Part of a small language model's weights: 10 layers, rotary positions.
MLP neurons of a small language model. Each row is named by its layer, matrix (gate and up: input weights; down: output weights) and neuron, and shows model dimensions 0-95. Each number is 200 + 20 x the weight over its row's rms, rounded and kept within 0 to 999. A neuron's up and down rows have the sign that makes its largest values positive.
After each neuron's rows, "fires after" lists the tokens most often just before its 100 highest values on Wikipedia text that the model never trained on.

L5.gate695,232,215,190,185,210,219,200,183,186,201,236,210,191,209,165,217,195,217,183,222,179,167,225,223,225,216,191,161,183,175,210,221,210,175,201,194,178,222,183,213,217,197,177,160,217,162,200,201,239,208,189,190,203,216,201,227,181,218,174,210,201,218,204,175,216,211,212,191,187,186,189,191,224,213,206,197,185,204,192,186,178,223,203,181,206,150,201,230,205,183,216,223,199,219,208,212
L5.up695,231,196,193,177,235,195,191,197,215,181,211,215,209,177,172,188,208,200,209,186,201,149,200,207,205,218,198,175,220,234,210,227,195,167,219,198,216,188,196,164,212,212,196,211,187,205,196,206,194,162,184,188,193,215,206,188,196,200,196,201,187,221,211,216,186,187,201,190,229,223,192,141,222,218,199,214,191,186,198,211,235,218,195,202,191,217,191,227,179,161,174,202,225,197,181,213
L5.down695,217,182,182,174,226,223,217,198,201,189,176,238,192,157,217,215,214,215,197,171,208,208,212,214,217,194,174,209,237,200,204,229,209,152,217,165,218,180,223,168,191,180,199,178,188,203,206,215,208,197,195,178,197,210,197,189,230,206,173,182,194,224,230,201,196,191,205,178,207,198,193,197,197,176,213,187,165,212,208,197,219,227,221,210,171,203,175,188,201,219,225,206,202,205,215,218
fires after: "′", "\n", "Film ", "Des"

L4.gate82,174,185,204,174,209,213,250,204,197,162,221,165,194,202,196,214,206,202,164,200,204,228,186,181,203,194,177,221,220,217,204,186,168,189,174,238,205,204,216,222,218,213,167,213,193,216,165,182,172,204,186,209,178,198,221,196,186,202,213,181,213,203,201,203,171,193,238,207,185,193,227,219,231,271,215,222,213,180,188,198,188,185,193,184,223,175,201,215,207,195,198,183,183,185,204,197
L4.up82,206,198,223,163,232,195,196,192,213,180,202,192,182,214,210,185,192,191,154,197,208,206,173,199,201,234,220,208,205,204,177,211,172,163,198,219,184,192,202,205,209,178,201,210,145,148,190,192,204,151,150,188,194,176,208,188,200,206,241,201,218,190,228,204,203,183,195,206,230,199,193,190,221,221,188,226,207,206,201,182,198,212,162,200,183,218,231,202,193,200,184,172,215,198,186,193
L4.down82,201,175,209,203,216,201,221,217,214,170,205,209,163,169,219,203,200,211,190,207,208,215,171,228,162,225,231,198,200,171,171,210,186,202,241,243,188,187,216,190,203,205,181,180,173,170,184,174,204,153,213,197,238,222,213,185,186,167,209,191,229,179,227,188,183,213,171,232,224,205,187,188,243,198,180,205,163,213,214,182,179,213,180,212,183,203,218,200,201,208,169,159,223,195,208,202
fires after: "gr", "F", "e", "f", "li", "o"

L7.gate905,190,217,183,234,196,190,199,218,181,203,203,202,189,171,192,187,218,194,159,241,213,207,165,213,187,202,192,219,188,234,242,177,191,184,198,220,197,210,207,185,196,207,203,203,201,180,208,168,209,195,195,195,243,231,196,210,210,207,235,168,217,202,189,193,201,193,197,163,217,220,186,185,190,173,183,198,210,181,196,235,210,163,195,199,190,186,195,188,161,168,214,175,189,222,202,253
L7.up905,194,207,212,202,189,258,197,206,179,218,195,187,194,230,192,201,179,198,193,194,205,179,201,220,207,167,168,215,208,216,193,223,178,202,177,197,216,198,202,232,195,231,204,215,202,235,201,184,188,169,197,172,187,168,208,237,182,219,235,180,207,171,229,193,208,165,197,172,176,190,175,180,202,197,184,202,205,245,206,194,183,205,181,220,169,210,219,201,220,205,221,225,209,196,202,181
L7.down905,246,178,211,209,188,206,219,215,201,210,183,207,149,196,206,194,209,213,240,179,171,210,198,199,153,204,233,194,207,200,172,201,180,205,186,210,217,182,209,181,188,206,189,195,226,191,169,200,192,196,221,186,204,177,171,204,218,198,211,180,198,239,195,191,207,201,214,209,200,195,203,208,204,191,179,169,236,206,207,205,153,203,165,207,173,207,188,201,191,214,199,193,200,227,218,207
fires after: ".", "ar", "(", "t"

L5.gate985,175,200,220,196,213,182,163,175,200,183,166,258,203,188,203,219,172,219,217,190,221,185,216,195,189,172,200,193,205,172,178,224,188,256,223,212,225,217,197,179,206,211,217,186,181,192,207,188,172,224,225,182,175,209,201,238,233,185,200,196,179,187,175,210,239,189,199,189,182,243,190,194,214,203,206,184,192,201,184,206,197,202,205,197,172,202,209,182,218,212,202,213,218,183,181,195
L5.up985,181,194,215,170,203,192,201,186,158,181,212,193,220,193,220,209,203,197,173,200,189,174,206,171,162,204,197,188,188,198,199,210,191,203,179,186,196,191,220,195,209,191,183,213,201,218,189,187,218,186,201,202,149,171,197,151,219,171,138,208,187,197,181,215,187,203,210,202,215,244,163,196,210,196,200,227,178,207,190,187,200,213,179,188,187,199,195,176,174,195,218,203,189,204,227,194
L5.down985,177,166,218,184,196,176,210,234,188,214,164,216,181,192,193,178,174,192,181,215,167,194,179,185,165,230,201,166,207,214,182,214,213,214,230,215,183,155,191,182,163,186,204,228,200,230,168,216,214,229,196,204,184,207,196,181,241,211,192,225,201,213,198,204,192,204,175,159,209,232,206,174,203,204,227,185,156,218,197,213,199,215,215,208,190,191,175,171,180,204,182,199,202,205,217,227
fires after: "M", "°", "B", "em", "J", "ay"

L4.gate452,195,200,231,212,196,195,219,186,226,215,165,199,178,200,157,186,180,204,248,170,210,184,182,172,174,160,215,189,214,221,203,212,235,213,232,175,166,194,189,203,269,206,219,214,227,247,172,182,230,193,211,214,196,162,205,201,198,203,218,216,177,220,191,220,200,206,221,198,214,169,214,175,198,248,188,199,212,217,201,200,173,227,205,207,212,225,191,184,213,201,219,202,201,169,228,184
L4.up452,202,181,174,194,210,182,205,226,182,196,180,191,192,190,198,169,202,207,224,206,224,184,190,192,192,232,187,193,220,199,204,200,218,221,201,237,229,174,171,165,214,203,209,202,176,204,151,215,214,192,215,194,201,199,233,200,209,216,202,224,188,197,185,187,170,234,201,212,214,140,205,212,227,195,174,200,182,204,220,200,143,199,183,234,218,227,189,210,199,198,174,186,226,212,191,193
L4.down452,212,180,200,204,200,196,225,215,229,206,168,191,203,222,221,197,186,196,250,215,200,199,207,210,206,170,216,183,176,186,190,205,215,197,201,242,214,206,195,220,204,174,200,218,198,204,212,207,234,189,200,192,194,195,224,210,204,196,178,220,197,238,211,175,179,158,210,212,214,154,227,200,244,211,182,183,195,188,186,172,194,186,198,209,215,239,191,206,178,204,204,197,177,183,191,214
fires after: "one ", "\n\n", "y", "s ", "name", "St"

L4.gate685,208,220,220,213,220,175,195,217,158,186,178,159,195,236,193,192,174,203,191,198,189,169,166,184,225,208,192,197,225,200,211,208,180,156,188,210,210,201,211,234,187,207,192,192,178,233,153,149,211,203,214,192,184,177,184,195,201,205,196,229,158,220,209,161,186,199,219,217,164,220,176,221,217,173,190,245,226,218,191,188,206,214,198,224,200,179,162,208,196,200,215,192,194,207,215,213
L4.up685,223,176,195,212,197,203,194,196,225,185,236,209,171,217,183,180,236,175,213,195,180,207,186,196,177,195,205,167,205,185,195,213,221,208,172,176,186,199,237,224,187,209,193,206,194,248,202,245,182,200,161,194,222,187,232,193,202,246,145,198,194,177,176,179,274,176,225,209,178,184,190,183,156,226,185,182,236,204,227,173,207,158,213,235,205,171,206,222,181,194,178,213,216,195,198,211
L4.down685,219,219,183,197,187,194,217,181,157,224,198,166,189,169,155,203,190,206,171,208,178,181,211,179,204,215,184,160,205,195,204,215,203,206,191,209,173,196,169,191,216,213,194,153,191,176,175,206,216,157,204,144,180,229,185,180,188,185,216,190,221,190,254,224,190,179,201,182,162,210,211,210,206,188,189,195,196,198,223,214,171,224,223,217,188,245,189,213,211,188,192,164,220,228,253,169
fires after: "on ", "On ", "l"

L5.gate563,176,211,210,201,164,226,203,216,196,208,130,231,201,176,187,201,206,184,219,213,176,186,191,194,192,206,207,208,193,187,230,191,177,199,209,193,180,187,229,211,198,175,240,184,179,241,202,218,200,176,204,205,195,172,206,222,225,178,218,196,212,229,224,203,181,212,159,210,225,217,217,200,196,210,170,221,204,197,193,218,216,194,182,177,217,191,223,188,176,189,192,206,184,237,235,162
L5.up563,212,155,198,166,199,192,206,242,196,183,193,230,191,215,176,197,194,230,228,230,215,186,226,176,204,175,201,181,171,237,178,217,203,217,182,176,201,210,203,167,206,209,200,194,212,194,235,240,173,187,206,199,200,209,239,218,201,198,200,188,190,177,213,199,172,217,191,197,199,214,179,183,185,223,241,191,176,220,169,209,221,221,169,203,184,225,264,219,201,234,255,173,217,207,189,176
L5.down563,202,199,201,176,175,193,229,192,184,190,202,203,190,185,222,174,197,207,211,194,176,184,185,190,231,201,210,186,211,196,227,215,198,179,216,175,223,205,196,202,235,165,182,215,209,214,203,192,207,190,163,200,216,179,219,216,202,183,217,193,202,168,183,215,184,217,181,206,232,148,204,137,192,183,188,195,233,214,189,229,223,194,198,213,204,217,213,207,191,198,230,227,206,223,183,208
fires after: "′", "f", "°"

L4.gate521,174,171,221,194,206,189,206,227,238,180,202,226,214,213,184,192,176,224,181,183,231,210,248,206,192,202,197,206,216,209,200,188,192,200,174,167,178,227,208,190,196,191,261,178,237,213,190,221,204,196,216,206,200,169,215,233,220,200,192,216,205,219,205,222,200,216,197,171,227,205,209,209,149,186,208,192,223,173,202,199,174,235,176,228,195,184,177,212,231,159,232,186,200,178,197,208
L4.up521,181,190,184,211,218,192,165,172,206,207,217,202,178,215,238,157,234,174,185,193,193,188,183,216,210,199,201,169,172,195,180,187,193,186,198,196,201,168,190,230,184,187,183,227,159,187,176,201,183,203,174,159,205,184,171,178,177,179,212,219,203,200,211,176,216,176,196,201,198,188,239,226,195,209,180,199,228,159,230,193,207,185,208,178,220,225,200,212,208,199,128,193,197,211,152,198
L4.down521,223,227,172,197,201,212,191,195,201,220,217,176,154,166,183,206,188,144,195,201,221,210,192,228,199,197,172,210,202,221,197,178,179,232,207,206,198,172,207,195,228,172,197,213,219,188,206,215,197,213,196,172,195,222,189,203,163,163,191,207,201,195,191,177,214,209,186,182,166,226,189,170,230,209,194,235,212,202,223,166,223,201,216,211,173,190,225,180,195,184,181,185,220,216,203,173
fires after: "July ", "In ", "October ", "May ", "August ", "March "

L5.gate830,211,199,204,177,163,208,203,195,214,174,207,217,198,181,198,231,211,199,203,194,136,196,214,217,211,171,171,204,193,191,192,254,216,236,223,188,209,201,230,195,199,221,176,201,183,204,170,152,184,202,193,212,189,182,197,231,211,172,198,205,167,206,170,207,212,155,157,219,202,222,208,203,207,228,227,180,210,235,188,164,253,169,199,220,209,204,170,203,236,218,220,204,165,177,161,178
L5.up830,181,168,221,185,218,187,182,185,211,193,218,215,209,184,204,200,201,213,178,231,164,202,210,210,205,214,224,212,219,209,198,198,187,201,189,179,182,190,217,187,187,206,187,194,220,194,220,186,167,183,205,176,204,194,188,206,186,207,188,225,176,181,195,171,206,196,195,201,202,184,216,220,208,171,195,248,230,212,206,176,211,224,175,181,138,219,193,194,208,190,232,245,185,171,151,213
L5.down830,171,171,201,200,177,194,219,206,183,172,212,205,213,216,168,232,224,172,194,218,239,233,202,201,184,241,188,209,210,244,206,226,193,161,179,194,227,241,201,181,216,241,189,204,223,212,240,185,204,186,182,186,180,195,189,198,209,165,220,207,200,175,206,192,196,194,229,221,218,220,198,176,191,201,226,208,202,219,195,181,173,207,178,194,212,203,195,200,192,171,231,207,205,217,198,208
fires after: "as ", "us", "n", "fir", "Bl", "m"

L4.gate538,180,188,207,229,167,189,196,152,183,221,186,213,224,211,189,182,196,206,224,206,198,208,187,206,224,201,228,224,209,227,193,193,215,209,207,207,157,186,245,216,269,190,182,209,205,206,202,191,170,187,177,210,203,181,196,247,225,182,175,237,176,203,208,142,192,192,223,173,193,182,173,159,201,198,192,183,246,158,203,184,182,203,182,212,191,233,214,210,201,201,184,196,196,184,207,195
L4.up538,199,181,188,197,199,192,220,207,199,230,203,199,169,206,196,219,181,177,201,166,209,211,190,197,210,213,186,215,191,195,183,190,255,203,209,187,179,217,202,183,146,228,197,204,179,182,188,192,202,204,194,237,208,186,202,165,187,208,172,225,163,185,210,201,209,253,203,231,204,186,212,209,214,165,191,213,199,156,169,160,205,213,189,177,179,176,203,207,234,203,231,196,191,191,200,204
L4.down538,233,190,167,204,201,219,221,218,168,217,218,224,212,189,188,190,223,206,219,142,186,213,203,186,185,175,190,239,189,208,200,198,218,185,210,183,187,200,217,164,168,192,211,211,196,183,180,211,218,218,180,193,179,209,182,205,192,220,202,197,189,231,212,221,163,229,175,218,177,190,252,208,214,170,212,184,194,176,204,188,203,248,215,231,167,174,179,221,220,209,198,207,200,205,234,218
fires after: "H", "h", "l", "r", "ir", "R"